config.yaml
n_layer: 15
d_model: 192
n_head: 6
n_kv_head: 6
head_dim: 32
d_mlp: 768
vocab_size: 8192
activation: "swiglu"
norm: "rmsnorm"
norm_place: "pre"
norm_eps: 1e-05
positions: "rope"
rope_base: 10000.0
rope_fraction: 1.0
qk_norm: false
attn_scale: 0.177
bias: "none"
tie_embeddings: false
parallel_block: false
init: "uniform"
init_std_qkv: 0.0314
init_std_o: 0.00574
init_std_up: 0.0314
init_std_down: 0.00287
init_out_by_depth: true
optimizer: "cautious_adamw"
lr: 0.000587
beta1: 0.9
beta2: 0.99
weight_decay: 0.15
lr_head: 0.00942
grad_clip: 1.0
warmup_steps: 221
schedule: "wsd"
decay_fraction: 0.834
decay_shape: "linear"
final_lr_fraction: 0.0
batch_tokens: [16384, 32768, 65536]
seq_len: 128
doc_mask: false
train_tokens: 474900000
steps: 12994
dataset: "wikipedia_en"
MLP neurons of a small language model. Each row is named by its layer, matrix (down: output weights) and neuron, and shows model dimensions 16-143. Each number is 128 + 32 x the weight over its row's rms, rounded and kept within 0 to 255. Numbers have three digits each. A neuron's up and down rows have the sign that makes its largest values positive.
Before each neuron's rows, "fires before" lists the tokens most often just after its 100 highest values on Wikipedia text that the model never trained on.

fires before: "-"
L4.down8:135085101150087134120121192089079123076115182205063126110172075149111156143133094129097087148161063138131178113173147099091125162156175146176143097106150117157140144112151137162124184124119116172131206119187130055114148102165101082066027106121108159166099122095145098097135058126113131121091108103111074112105111111107138086101093114144114076062109140105151091159125089089159131147148

fires before: "The", "-", "In", "On", "P", "="
L3.down493:106071125073141101126090134161141133124186151106127109146094148117140114071169166125084144153162057128103050135141196134161174139146108134165158124150185162100098131101158158152177144119071130124125150139163156126146051084124090117128115087097146160111124078117105116120115133114139049173072124101094106152102150155128141115131121153116186126099110121133063101139144137114088130161172

fires before: "-", " a", " /"
L11.down614:190083152125122136182116113118099099154119111140097135088174106109106138141080088143134130139148104126150145126124132171177180132122119150107122122141111167126134181130147145158107143090146133071113036187158105186130097198137125084111115191063210065160119130105179116131130093149187080137141158150120143144089147128110148164157141117159114161120086100193158127117168119174138134150103

fires before: ":", " |"
L11.down625:155138125120190144157131144165178118171175123108011120134178087153142093137166091104103109098133069163151119120122169065096125195166128091117136151121115143125111128107127089112043117093158214110150130141178149051107166133113156119091144175190139090166119149123086113112076165142144133135134149142129096176098137126128134144119158118156131110117152130143090112135126120115143137135094

fires before: "-", " as", ":"
L4.down517:114131070094082130119129129083105118114130194161091087121204073158148131164082100120058100097106171166126119095188128135118147082125133107185159101111079093162144134131125182150127216181121077123105168119161085144078111100113088136103106134168143148120139107087150127130140105119127150118179051141154103157040151191096160161138136121110167165155159143125110156123156170111093077126167

fires before: " (", ":", ")", " |"
L8.down696:150113133130133076117104188110109112106172076136032168166093157121162134147107140063091093086184150140117153148137158130111062171146078145153156102109107119140130112127111066109152118127100178099127091152141160156127147121112126098166157140141176156168112118102130157063121129094131124090120170114133103150134123147105145162144142143139147117096100087106150116181149143044178183154136

fires before: "-"
L3.down708:059129125080118124121116160137115160117079138156124151144154129127109069105088142124055147144127102131126123100133198105086127156150157102133255174124073163229108126117193123148117153152143134124145139100158158139145115147101085106086140121054114125153102091085158099136114098119148109150119111031139124101145136173076112095123095179144107150112112122147190132160090106094108146154144

fires before: "-"
L6.down546:099157111045099121088103117172074106145163133110105110165122093075153142111157208148128045089129071116121103127101129092094098156137101113118130143186128116133117127131126053114145072117147150118133099068171119119066118053142100127153132166066094070171087128129122083129165093160059108153187118143167104205121134097078131118059135115134148156132154144140102185199173189129133110140169

fires before: " |", "=", " round", "ps"
L7.down459:111122137080191157150099106136133123059132114093128160078127153169152115148085185126081130198189141178136098136137109126108101124117149122105077139085116105168143165155151125095156190165146081150127059136140181116104149134073062109113142109137175064101147169146088140101135094113152148139128093084085135144160116136120133173119112109149108107104127144151126120172163148143165116099147

fires before: " |", "."
L3.down455:165130138176107172178152158141097173179070117106120169095121113120164187110192116117164114137111161094149130055165080133133111088187076147197136149117185130169125111120119150138060095098119116164074125061139133175170165094150135127121107132102116145117127166089091194143027160130124168129120093096124117127182097129107183138142097144125111102061184149205110125126122094195124131185147

fires before: "|", "t", "H", "=", "ished"
L6.down315:087106093119123082121089161124082098088077090217102118157160170164121117219140122121144115132118122121134210134098142142106076105118134134083145149149136156128095115144175081166105102166164117119107125116145100192129178134114157121161121141111117097084082074151110146134182135108156100156170103145157189102093178085116061122131182170122166101143101100152127113167123165159129112074099

fires before: " |", " (", " as"
L5.down337:155116139128138127127075163132117094148082043106162162127128142103155114116126191161069114166154146117139067174135177110207159147149144157138131128094117166126142076093104096145142186143115106090172110105120188104117079103156163129120128180160121093116165148097078143122149163024183187089091140074170136117165147115112138108143144105114173149116101093075088179163164149083141117127167

fires before: " (", ",", ")", "\n", "="
L11.down762:046104153102150107092124115103114086181149093172123126142117137134101110153095154101075085151148140147152166214144120142136085095166177174120123123131126098170128115134115117112057146100105106122143146126159099185172151199155102136117077160112135131144069190135142121118174139100165125122105154103122109143106120202106121107178129132095101164103151119104129109158084114085131156144128

fires before: ".", " |", ")", ",", "}"
L2.down361:144102175118178158137119158195102152103182127120120186120123189084108163142169105146118143150073106104150129151158151150125135127159103124152145154141166108125173121115139169112103145142151175151095153116145070140129123131133133077127102100147099152162102099174099121121054174145094094142119099126112093144137159110212183086140118171105145138104175104097201096153149132146076127149164

fires before: " a", " an", ")", " (", ":", " of"
L7.down350:066124135076081153123142167109092140069134112081017166154120080145141183124129125127176147099128136089103130123088111127098110133163129172177141127149092100137148128118169108166112118077160173103071122132161134134137115136144139078134108104125189136165146096092110097079192096104184161107123171135118122121192105139107048141129124151115128103164108113082149087142154126142214077098114

fires before: "-"
L6.down129:111110150105119156109109144120158159155148146122072154213089124099143132126095095150110119136184081052143143119127129140175088146135110090131142109133132160108177134117149176150125137133143134124138079101150102149107055087169125149108173165123179121165097148175120089104112129124124109115078114115121101133137144073111103103114119158123163185101109206167125101208190104123170134132119

fires before: "=", " |", " Pro", "u"
L5.down590:168154133090135139149116105115113138090137103133054132101138172119168171148136150165175117127075094164080129157146112198122142085141101157096095188105177045110130136105142156089075121141143166166076144139150212107089122174155146028094154131142146046165051171144106161096139061115140131136097137163124121116166101116152161090116105128136088161111183104161132126118138134143110145127067